Part of a small language model's weights: width 320, 5048 steps.
MLP neurons of a small language model. Each row is named by its layer, matrix (gate and up: input weights) and neuron, and shows model dimensions 48-303. Each number is 500 + 25 x the weight over its row's rms, rounded and kept within 0 to 999. Numbers have three digits each. A neuron's up and down rows have the sign that makes its largest values positive.
After each neuron's rows, "fires on" lists the tokens most often at its 100 highest values on Wikipedia text that the model never trained on.

L9.gate442:521495472488511511501531497530481496531489527472503511504498479494487448483468541499514541500534480482479506449493536520505418456513480509474486483451533493503512500485483484497484469537487498500507523573481499432469575508463496482513516526515484515461509474526483474471499491488476517503463475462485520471509493496517479502503494475487475509562489533515508513506505473519503462520495486515502524511483524524477493481487512516549497539549471561480487464507533475522500516480518523505512543507501499483490474539514480518450501483519484528478471492536510492476447483501566473502538509541502528502521483531477493483481497495493491472472508500519470444461490517509447512520522469481502532541522491488518506463559510488533500507495544507492477507476479502508533474507486474
L9.up442:525520536523501535513477491520497509524522559507495493525506509479505471487464517490532498508520541468506495538499472466509418504512475528497470497500498515566497512540548478507507525534463548484503502523464512499486523468498474459440439527508506481522487485508496486483511495498433485480439503504463504485510499493464497483514489531544474528513509569492491500520460505516489486501504454494540520543471501506496467480507485550473509510517532506466503508522513491486493512498518534481482565486537534536528472477455444499510554516490480523492468497523498508525500532460532480464510544483467498505501475481474464491487497460480498498487477527509499504474519495486495514519531460533527512503509464487500508504476488499506498491489496494538495518509506511499490498518491487
fires on: " that", " which", "ew", " there"

L12.gate385:496453476494529503478522470497523487464536466479523539503502513437523568475472479464481501471443495468491484504539493507517466489512492444541466492481529516512493484521515510488519497520468514534531473505508510521469488529548497528519494494486535483469488449459490497553534528497507549481471508501516488473458500450511521522526449436475497479438485487524437509518477518527493446508506487545505523461458532497464494461505489513519463495543497511520492484509481506531519511493481464523510472505491452513501510492519484499486505515513517507557534516511441464497472511504502475479479493505441518530541501506522510488468500571501515521475499543514476512500506491473463510502506527474516491478473535530476486490494514503498479490532532470543493500487471453502527501480521513
L12.up385:490472529539466475509516470499492519513522484509545502519479491471522525496497469484505495469492470499485482505508494534489534516528532506546522481488496503450504447513503513518518524533537500549526462500527505518481577513499504487523486543461512476428478512473479522481496506498510543528481498483540510479524482494534517476476483455466488526448554510477486537528478510508465501458559525486503490488510530483500511486472530477528460500459516556495488527507485515485464493489516512519479489495485488478491521461525492488457508530466501512498471464500503484509478538507536504508478509517482524484518507483520489491462533519498497508444452511488511530488498543505474520509498481520471536481526549508505492498487491491528512469518505419514506523503525518510527514528539509
fires on: ".", " ", "uk"

L12.gate172:513541564489502467482486518485557508466493498496502492545514512511490497471524495490482539515498478480465495495492487470522551528446488517484500504545483549515521515485543523487476525523476514553475478536489529549519495555472468478481485499504491509463501514570488466488509501489524530501532515498540513459505507511485497531440511502504512483500531475558489441510468520511479487541473495479501481507541503499534492526477478498495505462519491481519521494483480550516487495483490485492507499482542500435512489513521487452483501475500513468517496548525506499479524479503476502525447495510527569465489526457545573492482467462519506530488516476499532492510503483524490465497538549494542517525491493483537471512484484536534495507482516489481513485514505525484468509455497482
L12.up172:527550508475547517479462487493529531472455514463506495536543488483530524478525480474484458504459525486504500557459527498494473501511534492513503448491497472456476486486520489488530499516481503536476459496513472510504495476538525457513522481456500522540501524488511503476536543467506526493495534505524496520505503515505504491517521518475523450521485456497549481510505526541495490499548474489469475510495513484478515509470456476487508561517517539497515501478500467516476534494511494479513508520476519473462511454513489502500507504565499494504509514509558511510523497499499519522479493449497504486507515486551517510488479519469463490503488491524492492489489533540460504486499510469518451471503454500520468500536512449536531528499490512511513506474493483484515480483514488
fires on: " was", " be", " and", "-"

L10.gate238:496494531507540480507497482505513495482526474479491521525501482441494503520502461513488466490468497530475493539532478519468476503465475522515483502541525548479503503528469509493469525533489509499525477533497471497503515515530513471532519467463455444461501503489523447475473550456492499498452536483477491513481466480497461538546529512509520505517519493508488537471510529507498467465458487508502467437543488522562516480473512501506485513529468494513484470514441505533487507503517528474491440491509455489480454506500478471480487509513521464478503502532493532507483502518515460468439486469532550534520447506472480474492476538495508532512499488503552505512493451535553486493498497501483524493435513472470527547491534496503508514522489546518515468536518510487531495495481475
L10.up238:522486506485473502486512504503483489504510510489567531481504470474544520507507517484520506447483491564499477513477490485505545460487496530525474512508490529480495532498509507521488455497513523496487529491545487460498513516469503518527493492476503467491474504506449515498512503530506527482528492505494520528465458551506516534485512467475478486477514442522456513511487479483522511452555531505536496499519546474471481466498513471483483489497511475467526478482474536492517479503443462510503501508482534473463519498529579517476493510491496496519483484506490489486508474534503504537498532496516516502503603500511482502527540512464508529466501483462519530493476476493491523498495496482517476498479536523440518453495460505508450481514544495497515482504491514513496532564541484
fires on: "."

L9.gate80:522497490506509505512508536493512553509458524508496492527476460491497479481482473507511503493493507502496534539470526530495530492490509543552493495454511517488492487530500498502516542470506504488502500504502517449463527505486470478521522528451492504465502501475501464505469538494507515434552564476536468507468469479509458468531510473460493463541513544490475524506537497494465471506521512480462534534507502470510521504518482484537524495473498497498498464517518465525457557527534490542484491507487515475441457513484496560462488478533475488500514460516531476493522512446519476507473470546525477511493511434467517531485475499520534500511457519475501460493487498520512486491537458519484516485481485451472509488497523539487476546468498561492502523476468472485526472500498493
L9.up80:530511505504495477504516505498519534538480510515501499443484496520511510493474508477468492467494525469500487504511516524493444468520535519526528492507569504524485534509511505462527546510527513474454513544489509525523520528484517493472548533474523499495513547512447483518526493545508491469506510502486503480543491512500492491529482487527482472488473528489484494519482496486477527481500472508536502518494470420458517496449476514488517521503494465532525484498511501500553583513496505551488553488543502534519472485495500492491476510497444545503512429481468547503473501489489552468535526487519501465510497475459552501512452445501498535493453489486519513480501493513450524480551463517495499478448507483509496540490526493485474509478479526492485523481495530503525521504533512
fires on: "s", " century", "th", " which", " quarter", " that"

L2.gate246:502516522477506467472502490498528477505473567506525470500487460481533487526519510505505479491475497458470526473522502558527485473445500483511543483475519545470558487498523486452492478471511438491491516499513517482509516515471476503460452516511498522473530531495457470472527474484469489457482493455431490498515511527486464493483461495542516490486557547504493480501505507505497504491513478483518509522489519525496485498518474488506483451499518478473468520490474491482562473515508521485510503475477491503526531491507506493488494457470541512498477505504482501475494454458466502459510489519507515488473481535476527511535494495497478532528540487495489529491542506460504499493508502494471560512536491516472506480463508506485504468519470505456493499488491542516469486538474533
L2.up246:530508517537524516480477498522478495479564501491509537519494536468520500523571502517503531470482502513512545475471502528459469476481494491484481501475492492462488506472463490510458521482471494507547503500504489473502488524483468527516506489512490500525475447498500485509506517511502511505527507478490540510555537483477520472501478519465448464539491479523491496496523485500491462483512476465447479489488491529458501484517521521493469491507492511478494490497492517496485503523489540543504508547470460474504503503476507510453479476528497458488503534413530524530546466520523438467516496539497487506511486530510453508505489509518484520498456520517488519520533488474495470479469479502469509420469540496511527533512493564470483534508507557498448493501511463543516458474490487
fires on: " 2015,", "):", "•", " 2009,", " 2023,", "6;"

L10.gate587:490510488514539544544507479495492498492539501515508477519469476465468507452520520519465493516474533503510491489478524538527497521517486521468484471480537517479538485454497488468493511496523515539511494505527505482472530564536514492485527500479494456466436534504465483495488510490528523503502458501539526498522507504507521476507458530513550500516517522469521514520504491521489493521514483535440508555458474531470498496490513461544477498487474520495468457473496499506502519491516528551506507488505526518502512493508491507502486513537504456492520476517501483494483501505511502502538491518459512476519486494490489449452489513533509507545497463516432472466518492551482512521517477483507520503488516524497544470544474487523474485475483566459534495505485489475531451510517484
L10.up587:462499504514494463485487462465483492498510505543510519495500506491499474473498540492536479503499473506509482475486465485476477540488517473511537487501533499508515468487511501551513510493496497467484488480503485528463474488510504487500577499485463469498521518479547519466486473491504514496484482547553492508498504533507512502484530523525561519519467490526472435555493495538509529498482486527467540487475503504501473530501497511486477527521514559449487480483496502526537506500458504524501494522474486508503546533522502529506454507490462487484526491510518495476470483535469502544494506484504503491488484503530507488505505478501453479491545471421481484546463521539472540530525530471513480527473493501533543479493460502519518486530529514469544543509486499487523508482544506
fires on: " with", " has", " directed", " its"

L11.gate183:491494483497499517471527447460499528508508467479490537519551515502490501477530453519477456509489480546511552517486549507567488516554524478519518498543525514493528447467503481519482534500462488490528480539499492533466545541514509526481478563494470472474501462507495487483482508517464515515508502502506517481491451453519497513507469502484513477515504490485511557492475496489483504495491480525486473517470511498519489453497514481518514469493489485476483489565523516533508537462509523492474476484499517457466526517442461508516486478533475454514471479497551494496513488495501503498509483518483493508481484490484479500501513492537499569535491465479508475437491509520491514490532517485499498556482527481512478479504517463536448465511511508481468510517497471476499508473518510
L11.up183:508499529502481528521453477489478466448494443536479501498455512532502482462496499490477481485520448470514513511524549490474481555511499450521500485535505488535510491508471466491506534480475431465494512527490476497496470475486560493492509529459558484467507475481533475552515508536542491509514526481518508474514545556542527518489504474501492474484495459524491496490489502493491504468498461484494496474507521481496520479511528465519504502502526500549514517513487526514509468548508533433545473503506565521534513506509483505511501495480492495509486507491506516497459506522521500526503528483477537503469454537509510468517515485468495531491479474478483547527517487529501555501492523519461554508504521541499492482510497507480482509502488468469478438552515503481492508514499477
fires on: ".", "\n", " |", ","

L12.gate367:537489511511555521494458521505506455513491470458544491510505501508437499478452509540503489513501515526539482509501518497532492485503494541513566512481517505456517538503505497519500496503473477497521522482522505552522502491518550530498505504503510514477452470515414498468530541480507537506508532483521501562477534469476516495511460503501510453469523519450514554501496489457549511514516529493511510500494469511480484495490520516495500516506487471525498480547491454487550499489537476518493501502495452483525475499506513514483477496475522509501507499511509542506541531542481509486480492514524496507500536442529487458527462491471507509485518481545483463466463508524536498516469493478447510495523515461478499495479498472497499483501433507514522473471522508471466479497527475
L12.up367:484495493466474487516517526500496510518529505556431493518510472492516516518548521539530494541493489494486532525493474559438503514465546486485505499474503507481541475483480553505512499490503530496500531544518497491480499504509511456489508511467491461507529505493485479539496536455591504506532500470508440491525497504493471516518521512491498531519500474511531480512487490512483533463518495499475453526560443515495502490503489502520505547479488509526470530521564467487465491449495527517475473483493505482441516501536514524474510515502505458499536531517470486493511451472520497520504513504481489477526485525512461472487516540498506492480515493520508484515469482546477513506488521475498490514516514457500515487456505516516454499512473504507487548496475496483514516489525536
fires on: " is", " was", " as", " Be", " be"

L10.gate282:503505471497470485437521502502484487530492505496475478463505523481519494551525490482519535463506463496519464461508462464498468535460496493540494502482459457529477536532493513474543498498460506465467500501495531473564509523482489519473495470506497540494457496522494542509473467480536507545491464506483487485524522530525470485531495506522491514463503527502478473497485510435468501529519541500465439486525516475501495554463521521503516493487478469475513472485491509513495522524483490514483502517508470454514536530498531513498496472471467516498476507465500492527492525507478505499508514497515455486481526506473493490518509474486534512506514480522505529474533524450546468509459519536497484507548524470475467422493484482493539503531452503479482480531502497492473471503459519
L10.up282:468502528509522462432488504482470497511514477485515457509543478463523531531534480480494530461484475508483475468464531522515467473469506499497523500454497511497525508476505517514494480509534490490476508530496500456571524550491489567481501456532495493485506461556460566513521473471504506510501498522494466481469521512534484517537513484502538506498507472485526501498475477458459482518537516535497504511508474491521530496435544472502495510481497474502490524531504522462466517493517494520493494506478474500515518516496494502545496534510507499462488507524489483464482494464517473491524471517534510504510513507497479498483493509501542523466498496499501537488536486529518483482522505463475505526518533491507498456520505459463488486504488506513520523433517464507476487508461547
fires on: "\n", " |"

L11.gate632:483478493490524474536520448481496533521495467525545536526483481484484494486474479519489534510526459493468501533517483496499519522486493476509473519501538489448523477519489520537516540509514503546507456544518488497479504548535475508535482531448466485469485505442503470557522528507494567508535537527507484495486467468508506485493509456415513482501524522524510514506497527527495471520503457538510495496529510490510549534521542499526496494488470520461495488518484528539511487463538528542517459557495502473459490471478471496472510522511500489459494499538492467482503486502510503513431459480490487464528503537543515488480492487487495529448463496511490483485505482520471510504504568482486564500507516513502482509499510505528488503542487523530496476508485477480517502471523520
L11.up632:510453504501481505490503478522503508534506488506474518555474484514502543473523484512528512506481474467452483491496461506474486483494501464516470486526583479463522502470462532530503520527502502539517483543500510497494457540530519490526476489457484511486503468460499463529536535520477557512512556515510497525527504495534536467454474480438491491501484480521481496532498504548521479508509463508518461480518537471478526496527497502528485477501522516488511504480493531506503468515498564554471470560528487454469514437503499511448535505511531477489512515500500507530496449508504505481454502489494485456527517511524447490495475476497479517475526519523507500519496503464492527505511513494486559483521512529463480508493520522517469506484480525528477472453502468478504528516504508
fires on: ".", "ion", "a", "ora", "ia"

L10.gate500:500510498505497453470535502475454520485456483516493483506536521468545465543499516518496506488504458507508507497501517506542498525431515517498518481468482492463525492521492522499511508503516502488471487532520528466533484538530440558506498503512473490490447451532486494534530511482526520502507505487477486508483485509488486522537514474503537467504541478514517497510473519440488485460517522496500451541470488553521501512472531465545503514464503462454518527530511525516527550497506519500478511517465473448461506527482510507476492487506488451480477496478535516447512467509474480490480480504541500507501494518531487529513487537500519528514478443516515497467507506494524476472554534456472508520514531475500494429537529473511516474526533518469488531529547495511475478546497541
L10.up500:498468531528505466463540492471462521505447499473498466474520487488491496531513514490511518471484519528506458496501533531527479467443514536509507495478494455510521480509504525511562500495499480471473525544501530469509507548470461521476500523507469494479475510495455530526486464525502525506490454492481457489500480520475496529469484458518530499477520486511485495501496501432467537525554486496488480506504519529559502535474482471489527527448506438477526524505460515486554537517519498493493502479503472509485505534479493523477517460514460499511501518494501543472500499502511531485495505509498511501497496485524514515482531511502514513501545455490491523475483516535495504473561511501486514519486506437512490460516499479503524433498535486466502497477548476478491512498500550
fires on: "\n", "),", " |", ",", " Report"

L11.gate105:496491497501520488491544552485511469478519526507523483483486487500551455487520486486476508459481473444520549476532518488473468509531514505480486494531487495549459498517512510519559492475478471489498504483500514465476541515461547519494520510460512427514540521484501479490510515514495517509549509470507499504488482512576532502488500491467502501509525530482509510531446507525502502484538456467516482517467513527464491533467501555481494518494482513490515504456496469461497507490473495537515489504451514463528489486486505503537534506517537562480522498495442508475497484488513508556521514508483489490486537507485492469523514503439469531489535455498478503500510483506505483475478490522516488504526491498475486485454489471530515513515519449511490511463462518494498511506568498
L11.up105:530507490515470535495476514551456485540496498495515500501492492478467529519484473492526488479457516512523461489481484513515439446508495504500505503502525500503508463504472474501478496514494497508537515540494491519512524492523476481520476483553511492508475523534487501518478498543491497483478509474512511490481497499478520535506494521549479489536530526513495500483511458530529497545480536498490473422497488508448523477503518467486478467496527476519505474504503513520485534498494510469493494518501520506499547516511502412504480495497498485536506487477513496498507532534458474407487519544547498472499482485487467512505508526530505482498494524518499540494450540494497475511496488549524493497528454526462506527488525506503484492501518519500528516483534468526484526468482470
fires on: " ==", " re", "=="

L9.gate209:524447495457508495482437499490497549468490501469476478488530469462530522529506529507444520505482479508468534465511534509529501540549528512500482525501495483496524479482492508543496510474499497504499486534510485471489556451528501583538528487454499502490478503511475473509506479516500522528495487547522489478472464455459505507510462472485554484508510503487490504458495551525413455516519504460526531536504542530492508478462555513500462493520482516502511459522507503491540510528497506540482465497499502519496494496503517472535488514508495525464529477509489471466475470487531480538494487478489526457531505499557496450515480516532523533510506509500480445499490497496494498460488534522511491541502474517478482498524502536490510521522480513500494481496457517486528511487484531
L9.up209:489468486484450528471520477509480489508488478495528479499473484486500487497476521560529468483492490476466468542550517515471509482460508512559526536503505513478478480484530494502508496459516460481482490500500509493459521496543490476539475503474522481497530506483496506525520492501494518478499518475540517487524524522523491493502497502502493500474489490491459487532513516484478546499524470463471463504490524507511534511481484463524476532486511478451505499490502477491518518527491539516487530527463472481484495450463458489482503488472537497492525487501477495491505486459495471494486532575502461532513454465549485500478472483435488505494484488436514505465478539533464535537453490500450495565500525490463519463500522509527491490517489452443482497497503467496507534518525506
fires on: ",", " $", ".", " 9,"

L9.gate232:489551541490546481473484509494467516431503477515535481486525497500541488481541527454481488481458529485465502473535536515509478491497524499519517505510505489519450544543505500539516508451515497501464515502488485507532521478492519500525499512487483461505524507458509494503474488518525512478494531513514504467507474500537507496491495526536494538492538503485499501525485521486459484479507429432512485502493528501528490484443478499467560520501517494555533495475488504472525530456536527481502443471485456471512479546467487500473479466493481535500510516475479499462489493469501553571466493524498480446509537518498474508543502473466493529496510493515525529488486477499485471546515499516440488494491506497525486466539498502492509494511485478537541491529495515482488496519508518
L9.up232:505488456525501514449503479509514463521489488513498462521507492483496510534520495519520489525513506521524475509445489537467472505509490515483455565521529524500496523525482472529475517498504532493498499510528534492520504516486470483484501451471489479516470487529474521499501558501459516502496476474461492517508536476499485496554517512504457503497504475467526467510523495501526465532496532517502436481455537504525510504501540494519477476486492497514509524477522489553469510500496492527469532499501475492527521521532493495505508464478460468512483494520518482506539520504458469467489475544567469466522531483454483562470477478519510499539532534547501485512488514535508465477481496504488462481525512527535494477519492530491507482487477559492497487490522504472474512510466550
fires on: "==", " ==", " |"

L3.gate622:513475501472523482524483498473522528544509449504538499517452470532507475488477512552493527483515515506489528477475560503492484537478525510528494486475479500526476484517491482487539523545513487505467519475532515512443493488528503502507511462537501531528501509470491487535504528536553445520506492498485495506504493492491530514507500493471501460520508476483497509476513513517433494536482513490455475537515440473523488531510480497498506481482522495446477567475528517525476502524503464504498524497542525531478534507466507512503508470540518482524513517477537435488496514524482507538524513539524547483494519486519498477490498494501445494497519494534526466502489489500502498468478517493489540471488500519468538508513456498528489530472520498507484478528496468535500553518485523
L3.up622:493505527483527471514461501481506469496500494475503457505467476466474525476473464471503474543490473461516499494478511495522500494526531536498451519547468491539500499501472494474538529502502501517495504498541520488519511542496504533472515532496523475490484505500543529514465510519523492516532506498473475474513480543531467482515493537543480488498464477488475465504520522487509494480518536485505560486480547527486499502519502535452481531482529531539532501545499491504532525457535521517521541500451509545482516539526466518484520500497490521487487487506514533486546523504475428480474492506454483492503474496493553501542510477493500480471461519499538490452495459548519478534499543483505532503509441488503505529508538511525488518533481506480503507451514504478464490445528486
fires on: " 15", " 5", " 18", " v", " 14", " 4"

L12.gate453:507504513541540482500504525486511493484500472484467500556544529476537517489490516539482545480496504485514540499519512475500504520489442471473525495513483514473527445485514510494457520482514488482529469540513509518501512500504480573522477471471502511514481469546488505531502532464508458438452509521532468504455485462557525482497496539505498484529470511470494488491485584482515511541500484499489545514516477489511513489527472483502467460529471474494547482499517510538474493516495510474502517555477524496516501483504493491483504491532490486477504517516531544458477491520505489519460491447504538519470483557494529460506467523480553558512511534491494477465495497513499530500518521473481480493525501485541509519472459459523508514530465515468479467497475502515504528461519500
L12.up453:519513504506492538483498492487451479528481520484511518512506476453589485527485478469511452472477493543488493544482512532523493504502541529516528463489530484503488499461498511514489498482493549495472515494516491486524498508542484445504480509508469493504524520493507510495456520494504524512498519514481511456484493534474489516508544490522495525492513492503447452512509503498536513541538514505504491493495503488486538505488477484481528523531499516469515531453472493486474533536535483472493511495482535493468515475529508486492532512511481491507521511480511447515477486494482500560462483489534516429515492457511506522483448476476487455525494518524529511503439500513525504459527486506526460489491488477495482523502523535487455492557490449514546485539453449500472479507530525
fires on: " was", " is", " became"

L12.gate376:490524489463520465523547502460496503498473462510496509513537511481517459481504499465467483511503477465470544509488501530507483483514543495499542485501485448479457486511510498494554526466500497566531477504487496479488517517509484531531490500508526490539483514480502474454539462505507508528492527470504484530492505519504480527511472507499493502441512477519530481475511498483498506516583468478502471519487523554490486529446479501528494506506502492487501470490505530514495494538531529508533491493488450482493502487512489498522465525555500529475463490496485487444498519448502511485526478507497506505496499532524519518491509460485472519529473492529521480471516500514506510518506524472437474534476489552471505470502484503466554511576504502536537452494475458497500462474481559
L12.up376:502517480519501475497531542517525505528498480534534465503486482476497520549538504481520455474472499498484500483520484514488545459456457499468500523450494522496483414469519543497498468482499539470499485490487499518526523546483458526492442481516524485518477451529477482528486541510504532561483487521510525533533536471505468536501476531507516498498575532525478515484535533496501484505514507512483495529518527482509486508494543496503480492445502484540534492491507491479478512484516526513486496482522523465541517549516530461545504526505518494485488522514503513484499533492473505426515485526555498472554504551459489525500483495494492529532483494545477486488512445521494477520482476523545504519495534472506562486472478508504517504490514546496495468492494493530528490487490503
fires on: "==", "\n"

L10.gate452:504512446486518450539489464511504494534458506434481505452512484527505483476473500538480518508482511513480491469514520503530525501497518517510521508469428523477532501517485492501547508488529531524527520498531505503506512527491490477519551451472496520496457548508497469467514550448543527488512522478518463479511470485490514512506490512518534481504536454503501533489500514522513489493513484500539500496538524520481450491446513482511506486482509471483480489481518486525534547480541557521495481451515486485453530462505547522455476495518473523459494447498526500491488491494499517520500474510455470542534493502531509520462469536491478529507513494489489499477495530523480486469547527481511503477466507529521511481524463492554515457466528521493549500497464478515471473458525546
L10.up452:553475500482535474543550478521510515490488508526459498467536505508543522482454506514488493494526497474484521529484535475472526483516521486477525497506481500489502523493496434522518485493476470494479504497476473524488487501544518525511535510473513496487505498495456492479502454492480460528505475517468499490494522530507490503542500543504472494489492498501466502483487492479489464492498513498531520530467523511436502453470509519472515482519518499522517442539512514493523484552484486513510492503485514484568502499484520459453486467528486529453527487491504491523467468467533523473497495469467522510511488507533523495537493487488509488484469477474463508506506520465508547494459513520533465497513518520497540466497497501519488513396465469466501505511503484570533488506508525
fires on: " well", " same", " early", " that", " first", " time"

L10.gate621:471522488527498474507520457515513468494485474502518527533475530521553497502475475521510525483529495520491512499493454503507464526508507518526561486496508486486537534492468521502500504525498520478494509473554512496480524519431545512454538493501489509490490518478488463484522529516506511494454515505500462504516458462454486508570504490499461500523502513451512494467514543494540504501537460527502503453513501480487484477496484493477489536510483525504479514543517475543535516477526518510511488513474513525456501481484546483466512543476461464471489521482496510531565485525512514525492497498523473515503474477519496468478468494513494539526443515568481466455528496513449515482491480508448497494509472505513488482521482494514491521484509507504497503550524483504501474474492498
L10.up621:486532526471503484528477505490508543460518532523446460530487504445558504501456550522510507542494524522469512533550481512505472475465473500503522497498524516521521546537498507540504532512526490493545491507549503492524511494484481518506539474457500476516512501572512514494527490506498479498481551504481487501515505483535523498476474534522480462557471483539518511543494536505509495507492509485533444512500484505504479463457507473488529536495523525540494494517496526491517528495514498525489526523497511474462483487497498497423467466536504507487494520548521503486486441504486542525454507474495481502528514490500517481461499503496499541488491503482490492489502474504508511490477525501529452503501477480481500459467472480536456454476486529484499519510522545500500483489486498
fires on: " as", " that", "hat"

L9.gate15:453461502476543490516488522458468510477489515451531545524500487555496496475484514477489499509477523510461520503488521461508496523518510514557501447502500541505517545487485490526465528468476487506542472501456500510499489483489484507513552492515520520496514483493473494516466487466503497454488526466487434507538492467514470515511466453487497505509488494486549504485487471529503508447511488495518522513520460481513521492488466522515540496494517495503532497515538455509457487498530477551542449517536470499463497487501501487527497476495517531520517446502467525492477459535535451511500457480517475506508496499530540471492471483522511520478526508493488528483526493504504557473526481501515520538488517471525492474545496512523487525522489523523478495546553481537464515503485496
L9.up15:501531513457517475467464477510499534515469526513466457494534516480511491485503481543507448517546516521495506519500526516494503514525480521504534485490491509512538507497505480475548500497508489547516501490488510477470498484548500481481472478463437502510515530495515504475500483486467488492494544513478469492491492470530512459533491511514476488515490490522514530515467540544531530479490487447576493521473502446470518486463530505482526487510498506440510491489518479465534498476512531559539472551501504528458481500486498521512494496527498536483468477539511516504524472470486513554455509485471543455504465501498532491493452515487517490489509482505494515436490457489488521487483479522462476504516510496462520537502487470503544478522498487473487508507477488456521467529486502
fires on: " that"

L11.gate223:516477468499509508486497494496511510511498486465489477487550510475491497510519461531482518560515429511474516490530514489522500494503543484519509461504530482536547505497528535525493519508500502486487490519521530486518495495545508498473495481528506502464507492525463500498541505510480515529539514528490530479544531497519505533456429515485475503489527513512503525510478511484532471534473495539502483483466531483490504497518484483527489479542479494498532475527499532480497539465487523485487535517526518442484509496467468500504529487494477490499485483469513491475523503497533441493503484500498459546526435453517470485486487469532555501442454503530457507459492519487449455513521516496477505484486500479499490476502504491510492476509562520469473498528503495496487504552556491
L11.up223:516465492536535473483461505496520510515480508511495479463513453542545536502514538497462553504501470458447517493495498523524499493503494494508482477548497472508503528548547507496459474500496522462498534524516527481486519487513493518502496518508503544474499534533498500487501470543493524561553515486469477529534509480486489507484534516463502495513491532512518524510487512507485510488512487504511485480486484514510477479482503486514484504515482505449487480529490503504535488504503499491477515511509516431544473553508507474424536516549527503525501505523473504500475524537538534518521531521494486484483506506482532493456488516437480557543509470448492439454518490470480486529531526532492491497498523519506454496468470500500518485496531482492492525510507542485524515480473496
fires on: " |", " It", ".", "===", " 2"

L10.gate368:446511514523527445463486492469516513524526457499527492517554489488543515529518495508456503498530460481471489481494477489512475492454502484512499486468521489504470508522519553547482500503516470483492530540481498512544557557514506516522516492527495496466499484543503554483486489435495554500486509507482422512475502519514497518548506515429526561486510482478513490529474515441446513537534518546471469531481505527509504487456482539494493505489446500513515495495476528509530526502481512492496490494484461458499525528506516456488515491477504497463489521525505517479458493497515477483489486509514463529506526471514501526490504501462502515480514477540493518489523469513527489494511489479473523561502531491481475460526509501518528477515495518495485506474544488502511453495509559
L10.up368:465511497513533472452524499489481505510494553525491474506527477472554521532514506483497537441495468483484498435514537478530445504477498487534519493486468505505503505491525517495563517516523464477451513472499488424542473500479477566496515515516464527451489463534512520530481468445491495528534498491519475446486530500520486524509515486482496500504523496491505505465490478465463449491506542503474486504522490476539523520458543499500504483503465491505502514508488519494477478493558487514543497516490489484522520520505512485536515459518488513510511501487503505471466472503467502507537451512572520499500501497514495475473519493505519519478513478511517551483515481475537456494524505462494509534537523516495478464503495436485502513529470488498478510462492469467455502508514518
fires on: "\n", " |", " 0", " Report"

L7.gate301:479558466473544512571555503474487523503559483503547494513496514470461506464491538536486547510487463534524576541490470466529554514494455533504514502503492535500535497502544476538513521461505509495495475501486498495507507459476476477481506528546516496517467553523501528512520492515501506489503567551512515480506475526533508480510467466508475515487503532477517546487486500526539462490486485475499488485501537528470547507518503495483512507542516499529465487480509480516488459512509530499503456531510484516483479524476513514505461503515460471487518474487529498476501493498500484490504444499492503473478467501517492488469497541535513514515479495514501458491562519504476492498519489505515516497478509495547528484496535545520488508471538527502499503525515460504494492495521517
L7.up301:490539547494537483510504489499472518515500492551473493526489496563509466542475499505459495511492550500473469464474470464513474511505513491521498480529546508502520544504455547501505548504501484511541491490554532535513516487527516537479513503514476473502542521522501483469503507499508513490506506517473473547509491483580485499495520520541481501561482539491525487493440544487502511486447493532522495500525451479514472515458516459500500489511479486487512498507518494492522492523520488542500527522488496482505488503546493540503512482509494446522470492489485508483468507500489526505516515510532490512529506538472546486508520499525542490443495469486468488488523481496504524482550550487482508476530496530473537534488503463534500459478519454544510473534538522517495508493517498
fires on: " this", " same", " following", " next", " that"

L9.gate604:522474464492553451526491523507502512500474562500531480547510522511450493487486483484487521520520518522481517484473540515518452494494491536483492440464498499519503470498537483491500500484519506491505446483494487524497525543497460475507500495488502530468509518536467483460470498477499497533520504463526515492500481444512532473492494473473532470536481492515484529510467509509506475561492522505497472537490487535538501502478509503540500476465467540491507502497556500491498502471517519494455515516513526506472482556514460489501526467482485498482490495508498491513455509487506479494464480489439515504532527503517521499440497490521496529484534497539501491490506460479485525488540519515485486545516460508507499510509447457539544482475480492525496518492442533479503506467503489
L9.up604:525490506522491511522470485528531515498498530475504454497521553528458492445500489502498492518545534487502524500502497483496461489509496511451482491529536476535510523470486447479511498520488488482503502485524527536446514505551467497480484516493531533495483502520458490472496527492447508503511516470516501519469500496515543493491477524487520514526496514487472541542491538461538506542504485517495466551456431519530471481511455525475481499457488497503477525535526491503512531515485553478485512513484543465531489521511455508499540502516507500511520502494517497505490543461517481477533502486479476501494550464481515500488494451495525458498522473499499486513504482473465516482504500494498450509552500538511483501459467509562500489491510525522472503497492494486471517492508535
fires on: " that", " which", " he", " they", " He"